python train.py --num_attention_heads=8 --qk_norm=true --init_std_down=0.00276 --learning_rate=0.000747 --warmup_steps=331 --train_tokens=1648000000
MLP neurons of a small language model. Each row is named by its layer, matrix (gate and up: input weights) and neuron, and shows model dimensions 320-511. Each number is 500 + 40 x the weight over its row's rms, rounded and kept within 0 to 999. Numbers have three digits each. A neuron's up and down rows have the sign that makes its largest values positive.
After each neuron's rows, "fires on" lists the tokens most often at its 100 highest values on Wikipedia text that the model never trained on. A number after a token or word is its count.

L9.gate1207:503507501501548518638480563540455455518465488476530546426495502512511510478482546509503415453584543461505514529530519525489515437529498489526484520539444524497534515509540452565488405508500414446456508469495498530507437492455516529404461554522503517531510434464471495489534533495566505514543475559517531523515526536470476440467498461401480550560547461483502553516539519468480422469542542480535479470496488455506447458595524469395519506545459526481443426580468481534501566446532512530534476525566435431499486483504465520545470465559552539499445472466444598584508584496578440536
L9.up1207:508493409505482466506518479483532429575490483538510527520535496545493507480507454495519549473487534481451483467442525499521500518518535474450554527519526485448416479529537464465480519482494554444480510488434475474413556547510574535556483465459596461508494508520530488512523511495522484478470501513433539533554510472492524479571540458489493529496442555586479462483496363473505471529491430521480471551479431488456485487554611525481423514461477468511530483497490538577457563528523496473573498452487432473538504502524462495511553515439460595556487512438473463487451505514480433508
fires on: "\n" 59, " |" 33

L7.gate123:486507487518515567445399431482571509510493463514528587520534549486528501508452559534425574540579539444431503445587556511435468550561554495557499396447476486533485464547588495576517533441519484441533490560553517553520504570534433497495462610577569462468534502490510522501443504439534485498530545462547545496476591536520497451504466545465556473641506430552514584413481488509522538504504460476552528475490452444470461496449544418434487497539479481511492490553471468469525518549498510502510532522477479416526516468561569518577548477468490477451445566468427529576528493514541487468
L7.up123:476450580566482539483501535504453509530483495429457484496570470493470494484486518454516511477472530490459507484470505466500540448453465533522481536533506535505422458516459477471450487494539516519453528448432539476506511516479524575541505561486562503539547478498570390539492505512520478479511431482619590567552562498451491523514424536535535491486543590558503546512484489519522433516458403516382533536494536489506429512500494523457437531441557571529512496510496540498562469505448570554481537483501426493486527490489514454540485508513504588580478556529522500478557554508509488512
fires on: " |" 72, " " 7, " /" 5, ")" 5

L6.gate171:504448467541531525496495527622517474523530548465414487524494492501488486535487528535468486432511463493471511512511462466480483564536624479540484482475508477591477520497484552489541545430560475477564536489520448557467543571509543435484477477511427526493574529556540495439481504509534425515473458481575483545536522521514510512499477579529533596530474546550451463528517493429503548516493498565501498517477552482462495498490452518513487514446489491568468522504519476475527516482497517543545530524507495483488507500481546575485456479482504478405557492527520485496505550497502498528
L6.up171:478520461570507464570534575445486482550497538458467462457488565554433465611486552411555557438497480510509553437443448466512517538536466518478524473471484540530550494512533537493472517480511499488504501511504496553473563486478505556515500561541485484436453458528551513444460505484494494540512439515523528529462511469514501455531551527533503600569513574564439507411551509524548535522494528522451571492479504436497470502492498549501462554554434509466452428511460444517508446445464528492492534491470519552413549484478551557504433492562472480483505504532528447486555495484435520497
fires on: " |" 39, " by" 7, "-" 7

L5.gate504:466487478549443482479461534570527494474506535460444418429490419515507488489589508481513453466513527509530459459519460531501543580472515542527400520526541514515501601483536479536511490557549453509500506459539451500530420519489538466513457529407521516477477485492480444472523605517539505460485505502540418532552563467516505528543504491515568547498519586471426563574464506437435546553522481495506483486480545483480430508477497482509534491498521593451463523513521426529542450597564501478486515453567508475536431489479496579514456483507499476448514543522470465476537504565515468517
L5.up504:473565426500482502476516533470482520494454501530480515476459477528460493521371542503442473481551491458530532508484527525526451496491450483479531521427562496414487469473553554585511498444478569516513533521453530527468603437460505464481549533544524488524468535484502563510526531456505503454488512475497466519447524511428545515463516518498527565461431510503405478472436513472452558479512514525501564424429478547442510516473508442563463504516503502546456449558539526514581494465513482486571476518518521495446470547468553525518460537501460460449370557527520478458460446449511573536
fires on: " ==" 33, "==" 11, "ut" 4, "am" 4, " |" 4

L7.gate354:461443411541457538488457485450514581467497460477538566523552429497446531508514514521471498516522514474487554526508501536476498482520462470494523535539530492516497449598560440515500539517518501454502494455529521479399467501488527501496513416506564558423537468485523547441509567499443597460427452492454516463474532544498515483414480479470501514513478516529496479521469542535467512553456460474545445582492459517449495457508441438505417580497488482482490459560507484487526527548457475441483476542510516482515452492482549492514532440475473557473485454461389579500484538563540490565
L7.up354:556510539459530499502480418459544465449523443464516505498465476511522520453506525466429459499520500455489447412446477529461520575470497441505542450545536543563457525472489534526616510527508543468515459609516551569533491476498539437490535514525575515471499523551561491529429531445566513501488479498529466471549475477497504545469533474518508531537516465528539490396489523483558450542495474458443463434473497478502483518475552521486452499471479498558459496537446430456526463493484480476510485495521509538476481446517448553487556471439495460495500570479487415552562574588414451434
fires on: " ==" 38, "==" 25, "===" 21, " ===" 4

L6.gate221:511513482509491508430525442453509477456512463492471465577423512535523490527504512466441540493501543523481545526578491460459482458506493546548529468512403424476471510563532479571447568531505574544553488489471534462554483453489474413513557508577498573540501448448521543449570538484539466554469500515501515448518484532525496500518485547468606536452475441484499536547495517445499501469460478474515456471429494457474467525462556454471451379502456528511514519485569496465479563489609422561506466459528460509468489537500494469473537440493503437514504414427469509403468463431494526507
L6.up221:559455520515472494536464506535522494461489472568461500515515385463491520486432465517482452429491407486530541512469529546508531518542438532516519516453502516426584485515556526462517560510500538503425506519425598475487463520492558506487487549502460523465492459536497468521456520463490408499526562465519515487458542590551533449534517501503506543490463544483425502496498493500520482490507438458503528456509461511529454409493463526531563456450553458532427492472474477482456463476529539502468474459500472523505481505461492528559517483473511452559489462435518516517510496527514493456
fires on: " 1;" 21, " 0;" 13, " 3;" 6, " 4;" 6, " 7;" 6, " 1" 5

L7.gate360:483493512564574488460500438476531541481480456507528550486540413547534573545484514434514456532479474529501468569501508484523532491455518519471484524520505483510451583466512461494470516513503503505538461486501438463458462540448507583483510502505490572468515482531545506490551550530484504521451426438556503524452475595501499477509479442467559566486484537517420471513488504475549478541558493444496525462450511480480511545518555507500463499563506499496486415545495512485515542456479428493493492481527499451567410472521548541442547442500469561499469502424495513490510488478493454442
L7.up360:528560515531467518499619502418480535567514551411471551466503479515533536555442529505530484474528519478449516524388485579463518501521476500434560493510522542573444523565521556439529491509460555524481496409435514497487559475461466538460540493412522465504526516579543445540516509486462442510483391501502528501588460508485471470513489435501508531519493458504451475492412524502579450551513429499420558458486533456536463434553549526536488479464445504529432447534511499506460496537481451438491569481523465525547564470443508513550470537532536482460508467484522493397537602525438541533
fires on: "==" 27, "===" 8, "-" 7, " ==" 7, " (" 7, " and" 6

L2.gate205:408459533486529547493434564581513468434505512428557446515491498458496568484464532545430554483529462457471506485500575499486509523547504453478522492543503512527487540500471553515450534552510468475463494461515512498484476553455482545466516567505533509524486484498510528410540506489499561484478532552524470536444575455526438577480501512432449555446523559520485481564495555478447560544547460534431494486517497545527424589514542499527499512476505549389508543540507436478516523559502497485548528547525510468401455515484563569509475477484473530503466458570473526536505518524498486470
L2.up205:497422488444531506519522487471536523540478584554463493517527528493465520482426575557469509486589467466518566553497584594534536478504506492510442457500467484458541479525551568408523489513424542419486471514442598507513507569484504531491572501440505507526497505510491402550393494432468452431530548548489509509470494507534560483512447514421475459576513521546507589466518581525533489554448489454543496433476556504496491551440513569546526442536519482532544488486475508445492473497538516532499565485471512462522520487479452464571454511445504485534442434476510517478479519520551538468
fires on: "\n" 33, " |" 17, " only" 11, "The" 9

L2.gate184:525530546478500478511566463487528510446467468524486559480516526538460423482475452537499446518500516511466484507514520453492510500492512503611447437472479493465534516484521511532396505521545579578528419516421545504535493500468420480508572468510494509466465522425518466480513560570535524505530519479468503467548501563518474545543426460535560433416571520453564498509520497539539446429465489485433586541527520502606551492487464535472599505588496553466484567446550479537490538493511505398542507523502474468421501527473501450505467489505502484559506585520514512527462495449446558456
L2.up184:535474438427564531471460533508475574491452471548508539433432479480533509573493515538513511528481535500496551540522526472489459548519513500442506629508526443507489450483495487518494551490527504521509496521527510508398480575472454529561378542428519522491530509541473468556488544474441525496479425501557519557460455459454429520435491488488525533526450572593516468457531501486436459532519497537529492514476523514448483543423524483493470469590502459465498476497511548501485524600501493488505455529513530489490485455433524512496568506473414461374458457503462465474423517496516456558
fires on: "\n" 96, "==" 4

L7.gate919:558499479446503505424446492556485507452541515525542475466522547484480523521599461496499521515490435552521538529536501548479539515502489510439536546502560488484493459489509455527510544579496511436568598453576526573455481500497502513475523549513448493459527522436584494547489555501474517489495575504508430499438538460511446510530522504498425619469529458508435513480507520468479502561504520429481513438521534521422536498456531517434497503559515526537500470504485495483498517545491525555460477540440505483503486464514531493437430504467498448466508454561473533557528485463529505496
L7.up919:485506454469481549563498505528451477514497419461500504446537460493499517520453559497470507533483482543549528513525549541500467475430497540538445490504500492543484540556498519496501462478512445515501478498465534453446450569498450504500502443439564517452451476539572472493507513478530503462494537548492555470462534574508568571490449484504536574458557562504509489595455514464484477449478491477559524463555520584581434461508538493480422536486474528487497549511474549512466529527579467447528479484495434449490473486540396497446476513475495500476524451520478588455551456463563404457
fires on: " and" 18, " –" 15, " &" 10, " |" 8, " from" 7

L5.gate1139:464432531462485506459530486488511482496515472534472509465444479473428581485497469492502561406494522487515523464479533553501482502521482471517518449478471485455502387551500501557457464532516531465449500522500482405486433537475504521545509521514496536434501551429583529500487525562446468469527511582534430539510551515479477470494523504477512507557566460456435543473467501521482563474536482474460509462502442565482485534494553442463526477467516580421504492505483501483461537539533483544532494441476474440482542463463530559452451482441477463522501556415497474560502468491480482508
L5.up1139:505529415565482494484543487537512502457492522552564524510526472503496551475530527478469504583507526467527574535529528566518513575458526528505475543532565518513513448527531558545528545479448507517539444493508546567495552496493553504569422534485485386509536501446469530496404493551497444501421495438405547476531488570462499485487556468478439526481556481477589440477464485528517468525514566435518495471538542492487476529531597500508548462534485455510566450541503459500529488468505547518546511540519542533503475470481503433477555554490472431492537433530563474500556532518421517539
fires on: "-" 73, "\n" 24

L7.gate538:487481473453516455502485615596492498547491500456437470538512452488500559519581553552501478550519424488545420442486464438437494488530437479519578517461468483568530488614598488505568467513528511479506528496425469488447490559548531488506476496516482527522438513525490418498534476451550518517398512545493461508539555435463450493524491479517583489490496444544419485504526484489480526442538505500476543475471501512508487514558569477461548465529531461458532479482500476550545479501558481487534500402508490473494520480531539467493441472541463494460562536479483487457465500492497487503
L7.up538:485527501574521558535409538594449500444482519482509448516492485432493541546492481552507484485439449481493510503492451506487518488449551448485509546547543531496511462589552447508506509509500442463478487551489551460522462486516463540498462501441557422472510508507486455424535494475478593421541513565545529466512551556478516505496519391516599492507502543523457508465474467524496475494515458543539510484539520441559530489523441514509489478531511475441482506516531479481556512487500503497443443489549490580503537467503502430487425520513513544541532544458504546513531529541554479519
fires on: " De" 22, " de" 21, " Des" 8, "qu" 5, " des" 4

L6.gate14:491483364466509532513548488490531524445512458491474584519514505582480560496430556527567505495491505530507557521501610465581512526390491484515492525393486476521490457484532474503507558505483533518516546496545533553445550450461521463456498516494469526500525487485513485478479532514423497471437441468506451496493516447555509502432478497510506503573501540421492490532494468505451497504474441498492470549589516511462460500472557486496507513530471512481521442573555487517499492507484530569557536475460436537449485551520564501473548448452506522456464503508459555542536472557487459532
L6.up14:466461419423488555407473452453553533522497454472470579543460515500563480450518512547471487473445534485489529535446440459496429487482566456534527495511461565623474434502400495467537524484410576460552570573496508510511511496513426542561543487464424518472547477528466450492502506522456491534486462473477532449448539457503547487510512523494518510502480452573510569523506459523532492474448443574521465504474477469511478494568485533510510501488477579503545562538564543464556517442521548498440548487425565471551556503554486475511489510499438501509473505484519532501514552482462527441
fires on: " |" 39, "–7" 6, "–2" 6, "–10" 5, "–3" 4, " faced" 4

L7.gate1178:523525450519453473460448467470473457521473537484542452512503485450524551493475493544577532551516532499505453488531481492541508505460541465580580519416503518506459469485601554464510534563512531485593549457457515530468500498488453382495450476498559509448518508490498502452441528474543482510459488523583475442479441498568501512487478579444582453554512509487531569488559552503476510497504446438530567462505450467531454547441519562496447552468487572588541475516555455531507492586599539535511536430522424477485538490570505521485512478483476548475472577482390462513481468546551467413
L7.up1178:575542483507505465497533522433530530588495475459487555494529551454480552491539469542513514502471547451430558455518523416478507508411454486511453498554496534568502487526430479501498515477456518476497537498532487495451516510472471523560561496545538485477584460569471576504483476480470420494449483499553493481496531469473466585503438522525473524549455456520508477532496515461423540550453541533428536610523494480461469433534489566496468463389533560454497511522475513488525456482473523529465499536517465561484447489525572470482541481483470577528496467616552469531496564532476506520
fires on: " " 33, " |" 25, ";" 9, " US" 6, " its" 4

L6.gate322:498413466475435457464589552518527553497489435479496532535476470508484488484502492499546538487533467490504525458484478587481548519485539498468492558450443551541519467534511455454507543515481461495481499489633545601510513529444481467528526539464560507562515517440518483448506517560470441529525511530427471434526465460515473517525475554531442499510502461531489509535490490489390489510538504468392474501565503532530481466459492512538494456567483477572445480494524525518523456560498560510521555479459510515513485483510508511485517508499456476428544525545493531536468453531476523514
L6.up322:489475453450473446407536478496465467586514560508493555510454472498520465525496547484432545428498570495498503576530453508540440481560462478493551538457410439580475522614503502474522497513480530495540508441525523564495465514525489473494438499478451518503546546527515586509548547446450500443465475493495472478487437537471558444511450519451456546450426483499410553557454521471491572445496466417494507460534521535508453430470482495480476434467526495551568462545520476459440591549508531466443483514466372484580443475478451525515461459540479429540514552519468535553492455522562521490
fires on: " |" 54, " —" 5, "," 4

L9.gate1178:480495478438507581511531525468504541444521502527524505489502512478471499547467608455488464436536594546470455527514525545504497446541405455415464469511524485509472504519529456461433470471560552471567509515572466455562508497487493484419508522494483588525536508517501539528577563427526536541484453552494497495452535571457437450529461528489491469540454511473537529433529471510469525524562436423447477470453520497442479472510533477434555496490495483471496485550545504432554518489531458538542505508492429513457456500486528428555468457471510408500509500472442542510462524495524430557
L9.up1178:439504508517512511503531511439561527475512528520466522451550445449477547474460496513508457482501608528467457536580440547519524557558423503490507451459465541557466538470436495498567579486466491514516474487491492503466508460531508594578498461508507425519493459480510470466452516497499472561539462481482495508508454481466466466534533440477498553558484505451536496479559566420579509448513550532467536498502463551560510520518461510565518529591412508516541477482511537506441467567542470429497510547503488617479460517458495489486480521496449518448488439530404605524619423460483533442
fires on: "\n" 34, ":" 6, " June" 5, " February" 5, " " 5, " %" 5

L2.gate790:480446386464499513444577480536486523455543459516460492519479489515507491486572517493514511517488452502468478494533488533535479547491548487509543527500510481496498461478523404554487497549519460466555532485573439530476595499473461500546436561483547548518618457541538511477477516430528561462485543546521460470480503479559459497467521497534526469507539523449503542508481514481532501556529527457534538446446461519454429507510539443451458494434537501591519453500477529449476580601586416578459503488479494528477467468504453577572506475440432474517458496450458557468479479520562524470
L2.up790:471532514482554427479457468550506501437465501530439617545504455450516526471489504542495504493508554515525578512478532456504645468456426514507597533492448512503529528527482499395480471481513485437522467540478473583435482521548482477493506523534424485467532474485510495513497514535466468428467488438440496514527493538515475435475481554535520485492488616428469531489606570519519492458520465450485572516507526502576522509494531476454535456504457569521512466524525491440522486451527503527460499494488521533551447472570444507536509509489540533520536486474439455515496511499496522541
fires on: " after" 27, " sight" 10, " Ak" 8, " possible" 7, "\n" 7, " offer" 6

L7.gate685:495460476501491542491493585468471475452530435558405520522463479526521509535469547582519585520476422493462476537529546462488532503459467436518477523442458480498490504550540479538492511488456461462464510554503549478500575517478522474543507551430442543550449518482519525485467537510383530506532466497491408507475535502549469556508456537477493505541531476477400517459526524439476533516525474479508491438482470490512488532470517477475494441528445521456514465469532475466552489471488517500497442465493508509493512457477447583486530416548462487481438434555401515540439509567497490545
L7.up685:514534493476492498521471543492525499530553477515483520409482534490528440471473491483558522568413508468447531540470499497518512517524526505452515511544566547507543505572513518457396513475487540451477455463476546510548505443481445491513492543520489504497496472460592538509507502520449463508577499562469502532491497457502558457501502473478522474522473514468509595563490529493484545483495407545433509491516484482572455561553527551481520525494469620470455546552554584505482507511503523444478560500465473469531493482422521526404478506535502493480492454563480566454486514472498533535
fires on: " |" 51, " L" 14, " 14" 5, " was" 4

L7.gate711:469498491513459512536505509482479413448455385471503451530462532585493516539534490579502521493474555468513549508490555481458510428482531566492509551466523526545479485558554418520466495521531479547492488488548463545523449553511424464543510451518450537507439540514550494456534499505430594541471467564529467477499538501487490490529527551584522478461527539487466537482501510450490462496519443519412483546462556391511533475573527530475504489546446492448523507490494489513516498527514479499526498508513434513496522523502458465451493477583476515476502474443437565445439543545468533403
L7.up711:467505551538550513557483537513455555562530509412546497585435469496506495513509496534458516450533502504504522466434518500493467540465466512542535473538527538556517536483496456553490516481545474440522589461505550494525404497473514434518481462490495496520512516510508551488550483490525490484490544495560472481428482547483548517476430470584478501535535519501512499511531529490570422428537573568518522499489532490487490507487507454471468459486514478506441483433472475501496499477542428515490499446514451473473454454547482443506444533515492493519438622514514503442549558513487605418
fires on: " De" 22, " de" 18, " Dis" 5, "i" 5, "de" 4, "e" 4

L2.gate288:486434466444551537491495493506442508517535518496507558517551450439478540474508469515484576568558528553470530510500490570555504512544521535492546558489531492511409522492490476503536448583562481535567513477475529567540580470454509479493511500488456516515470477569533442503505551450500471496465493512466411453561485518565550532406479519452461538523492512501486504461468488457511533457494485512523527462452527526482488514566542495473427488448588528544505503544534503446483524486479503554493540468509554540465461475484449447565464502459377496427476494449508511430525536424506516406
L2.up288:552500497498515527382456487514438464544468538531591519587479472513442482610428425489571513481495541518481505466526573542506532441494571435485564472506499487485448442474542524519559539571495488559518501557543412501515502521501474501478459496475490580520445539534504477554474514489498521476522524517531593489476480499525462468488523511500588583480486446487518509477549526488521438520445504563492521458489465430457531461581497538480478513535524488438552477581528518503474521482466529510468500489533520553407498496512499456464514486442493452539529483510481517444538487506489468425
fires on: "\n" 96

L2.gate68:476525541477476524443523478538522482482506498489477541458517538455404433469422494527568525548466482530469524484468511506549498547483482551592487450491490549470482580516523527568423581542532530550472489506509520500576497484511402448473603471556503578543503534465511476437489504534497494529515500525494482538543505552532572565505521490497544452373546498488491506504540496482551485455465447449474563492529490503608532533593479549545522506487490594446521536506505481507518508447487500429496573492503508511512551553498541471521468513485525468479535528553518507494535521482410520533
L2.up68:518491453457579527539466571511440519483488535514503505460480465472584560554510574453505514511509489479448519511514506486498512553522506464435484568544545449532491496495499486523543554507490467511510530508513521497374509543508509486562418521492506564475481499530522474588499498471503546428466466466504527529455433482484404469417517520507500570493448505529473490468531515498450491612533505551491474507437513498451512502426547498441452472539487463563511460527506552498470540586532536560532477485492536498504483462415465568518544509478403532401432477431480502523434492475547450534
fires on: "\n" 100

L2.gate500:458406447404499479526449525524458434454529526537491474535535491517571530526549527526484475513614539485496438462499508539486511545438525493471567563548558501497475545569529450530549498516505490555456509511504575553502415492511522496593509578512530529517494442506546464481483513525473434531456536557520452533438543429558515511426543538442447536487525527522510489577492431421493517533541467455471517475447520499470500524527568442466470476564504556464520465554519503457513557527488434561488506447542509497478433463444460526548503438476457469437483518445498566516471518460516476496
L2.up500:497551525457509554487458537453494517524508514572567598429517442520506509571450578512479469509513422442514492549453581581519469469448538434525463517504547496425544481513491484469511530583544421430474493466508517531464494524466465499377484483515491446500515529485546538506453592520542532417447518523471459500438514529482534475459482525522470495486472546482475506508492607535483492506462516511531510523482474506464475486522484497503563504525475483503516423519557535485429471368469595513561503460466533565485480461581483558467483484447441534481486431523458521440475496605460574486
fires on: "\n" 100

L7.gate145:516513435521569448530443535444409548496532430477473561521515552442469441472563496543426434432504491521435502600550562452606495524522403421500504453533576474477498485518540531508473518526557449482479507471501482451540526568547410496501494462547493571539481525463552448437521490474424545488530511545546524437478509509568494495438533535424386479498536456523535491445512492514454542511495500518432503466522478457473439455507511543474469498555435428519510455452631458515556533488469519555534551429504502477423458499530484479529539469495481466553446542508519574587503526502508505543
L7.up145:424462491546413480498507595542491483511498485435450556560435563511442475484480498472474608507612532463533532503472502437535521550507490443553574557487579504497509454549530507449461428515445513503448461431547478484489489517561553557468516488489539488516473490482494547440530511524446495463534541488501534513560508487433528490476482514457538551529465550484542494528511522474480554458515489500437445539506541422435528485583561529505524429465498449427537546604519522520437547524468504475470491525549439493465501497443502655404495499512545476444473467512445594453526541518492545457
fires on: " is" 37, " was" 6, " |" 5, " born" 5, "h" 4

L7.gate325:542538455532425515455481469520538525492534573464431535519451516452477541549485517527486418532433437490499453493457505461492503596528484475494499505485478521541458530514476439544513505538537456509492533434541504588499472513479447504467507494467550486493522465552516426416461525557447472533506499506455467513496457490505546544501573465489525552528453508503501501490554523493493500502495493481469484499535545478539452472535464488550529459486466524611538447471464488408525481548486509487547488492425492482487481450484569525466472492540482453442535519569545517486515561488475576547
L7.up325:374519538483449514498475568475454453481528523432457558430510484512444482544483554427573496460467405417525481505460484567536487450460488445506499515497475499434476482519483425526506531510577540454539491434459518451497481530466471551468513507435437525513485461461548529525465542548444468466554479506556494532469477496494539547514531496496522543553573556576485532540488512436499495510478453462414539514458520482470491500497573530541494497469464510419531443478457518507523506496500468489454475499448430465480588452429451499540429475562520539454471421496516477458501563541521538500
fires on: " |" 55, " " 29, " 4" 4

L7.gate721:468493512505523500485495506519444480465485531431446489524463449459378436452493427488496462496446446442410485487510435463526564447510498472545475522472478459491460485493519467536432481535546464511551521427518495425541536491434436485459557504543467468510470550550539455457582604523492506545515545520525476486569557470588507499471493509553513493415440524484487559501439535499432517494475508445458579511465501491486443511517484521536485518442482478452521466510571457464467530492495463536463581436557480469492525540477494448458503503485498384540491529506524479464490504466462490515
L7.up721:463418468488524480520507463514498538527545479521482511460450491434498498544443472453455483483532524511502503500477545533449438561487576541476536474536533488505427503438570499486497513535471511537484473522517509514494492507508509432415444540469524485486487566423449507502423520510528586449511501499428470473502486588494487473454481510433487569522560453576469422496559534490519532543398474489539484504541437505449527491468510487499515511596487557543472404482483547502466420561517528519541531500548499488491498415511510510468531506433465497448416452520533404481474533488509459448
fires on: "\n" 71, "|" 28

L9.gate434:449506498565515487498453512522494458566466520519534530509454531467532529534487558473480493492507486526494500514538475531500457498591433448474488530508482508468494452532503530442503498582505516446466528502476492461571468483500511417523454518505572472461474450499550524524540453437540550542389456568539526463531479389475452489476572482523357542517506529455564456454519477452497552523480479496529444487511538527481492468479479560482589460481535456542488503503449443498546521474527519538496509493443506473542513483541434537495501496514439447529495489545536474449522545538541480482
L9.up434:571487410451477442516504537490476478495469487557484467423500500513493551528493554477496545533476508537530548469474541467473459495466471579555530469464454537515467486519574502472526551563448495441409431456446467496509527531492534551495456550552517524502508466508540481402495480453505581477460511419484496511576493547487481450479484452532537524494490538437526563518465502461489497547504423514449526501550557502519487469543544481401420476455475529499496528555525549511534534533505571516467540424509496481457518539446509528505507485480443466461457446526550499474603513534449550482
fires on: " in" 34, " during" 7, " on" 6, " August" 5, " with" 4, " by" 4

L6.gate911:476506531546513488536519518548537561553469489468524519506521563549540524558548450531521471557492537561519508497588505460469479524512467550457565509515555424424494530541475540510422521529480461483556533502483484460484572472394455468585491539531583521521522514538531516486491537429579511488419498587502482462486474438473494505514528509493453524492507495498472503498495496545499466458533461485458483449511537453388461429479484497492498506464485490510526502510508502507516494489550461459490513506483473496481461467533472529559525450489475481487486490477544492452458506454523469525
L6.up911:480498458576516460465436425498445509460568411521477476526513544513565540483517503550506600550571527492487531509540494438485499544529463528583546421459593516475455430530457461552429583472438474470467479465501509499473489491486547491474468435536515466463576521502559554505495482437510514552482539560549513486497539547584515483519448519488496460577502520542468464473470524485523472542415425541419533521523462479442543560511552565461500555435482473495511500455520540472477518451536485533477592482472498446490523575464493496541486503468487534485476568509567492479514489494496532478
fires on: " with" 11, " &" 11, " by" 8, " was" 8, "o." 7, "78" 7

L6.gate1018:547526461536490476473562495518507460490549436465518497538533512524486518524476439495513506523544491486493566485482514510477498476463518502476529569484467464507503477496536466503494514513539479433497515502560465500540527575512436488474497585538534569470522530491535519506582544485522489443479436506569488452510467428556534579582494547537473508488520510555457579533507519420539549462525463499476484473483534478489467495486534481476544493559416507545525475484513472473587564526522472539523571496507432555515452473534461510494464471463456485437516509500458515452498509583506505549
L6.up1018:466539525505443462514497512530528485542502548537478546426479482476579556476450559464492512453547525552626510426508534502461524507445467510492510559548480541535436565482467514444539513466521508470516481425515536518478522502506550461541491492442566407482556559537472510506507543444524478499507554456491534556460515575513512513487451501476546475579460541533487479492509511562620524435506466489522515545502498462543472523512507504510494528512470548547576534470406373482550489518495477491523533522554424550529518448458537435462477556491489571486447538489500478520553529528504492518
fires on: " |" 78, ";" 4

L2.gate472:477445468526534494529474478562514462450533515460417457526428552487471500560525533465550479424481467480456554525569530478437484540493478463544486473460464464526443501541520489484479450513534484440518557428513410560500511540453483512548508476494609460489564516522518485479500536481494528460488509550558450483534534462530472501501563461495540521553484561464486514467476551483491588552468477470577529567454551488510478446457519483481562510430496488552522476480553469437467515554493473548559553459504468471470504510502593533588447467471536450520492525467472444491576521614526525438
L2.up472:539476507538546543556539516495472538483482484523506455479507508498518472487449491496561585507502523505523506452508462456471489513562527518549432461521483506457486484564515522521511424433543462522491519488479487558493595436423513517510553453516484450537427473520474539491574527410519489490502513469519546504545465471498440461528467430511566578586494535455477412386521514495456475454574476498495445516516472500550424605499558446456468530477497496500460487504480424451460458516501421555550592532544465497542542480509520543485510492472538490505482542474550374454558496573545430511
fires on: " |" 59, " (NED)" 6, "urn" 5, " Sound" 5

L9.gate920:462498602464465553508445543470477535542499411455520501502514484514487547500475476500517504430570511508495433511530465534543463488528500513526542450548521527484505471468565484517522490632552531501474501493570505453473427501401493490475519578497516511550537442442477539543498516520541555572522448514509463509411662487539464487551479495477492472536545583517451487516431489452471540515532453486553510504526510481509444531506538420484474550514528538539464517480456513492514513488557493574504439477485442500501520560497515556589532471517492486512486482465562490529457534453544519513
L9.up920:548524438486543480501475554491505438428459545534498513463511467446465553578509460487466524450447560496454502490537508495524477513472465492456516535556560489528443465494499536491555544532429457522511517508458536493429538480544455451534440445546556538491494451484460454525495548527481546506494525507414523538513475513537499457474472473513519573409483554463547536438559498489503504529491507535474480511528564488504518503499534498476495479499504498540537450520447508483481431533466507541486528441526528514534561465474523522525505572453477463473446490519438488470533520526537496456
fires on: "\n" 100

L2.gate986:492481520462535512458416505539466396565513496476475524540498478484479513554591518514505572550509529461452489503548515522509470512519491519523484520503496546448417482546537479486577451530564416481508502483517519528450585549391481474474515521520435498498464457549509505491567497445472506507425490532485467478527535511540444495403502573480469565497504522542476507489503537467559500499482494500531502426478492488428490488534572458484410453480517512538563517510514511437500556557478509596533550448569517469473427457517453460494467479507463468470481490450505496488524462528558475519
L2.up986:448514494513496540438446487515498562553591492566571500439470529465522467623516482499512473483517522470494532413482482534468410498497560491473484567462599473512496437511463444483494507540525510530520538547530533515495535475515457519453547476438528475474473531550543484518533495532473494534489567485504521413461463564473472499515433492523550538470509518564490480519462560564458556504396542487525471410501485485512482445626505478469482478535517476484507527537541541524443513453484602477468472472477520597483392462484492546449534478497440547480491462546462496619513453488470536460
fires on: "\n" 100

L5.gate27:463496482431518549472557505470526569461530529467560483500444488466473525491469493569474562454517464484530490458521476444514467506475534505547431544484463476493533540490501549526509514537485455559535528502558484474551475504403460453523537479551559568552503521446394529463511533474467517483505408482457465461480496496490456559514521513501546472482392466533502576481555451557532501426534508483497491463510521486453511516573587430506509475502443522473508518535530461504505527494515366527515450489568500526479501517500470499475496481503560563514487492509463571498547509478500492543
L5.up27:519507488474512466523521507534498475499551473466512524533504435542524515497473495540471489558547483541462525550545496414573518624524460518474511449492446488509479554463460531456536493462430497442483455480500524494557431501518482448480559521493448536496548424495424554470452538416516489475480436519453515538481592483446470534491586498419498523473400526497610453411475572478462482489552511462524459519517515498530475473471544462435491485470536573488536463498510392431547511539528456521538502489459469467448508437513534454539474441494509468505572513513578549525434513531524447498
fires on: " 1;" 23, " 0;" 11, " 27;" 6, "ru" 5, " 2;" 5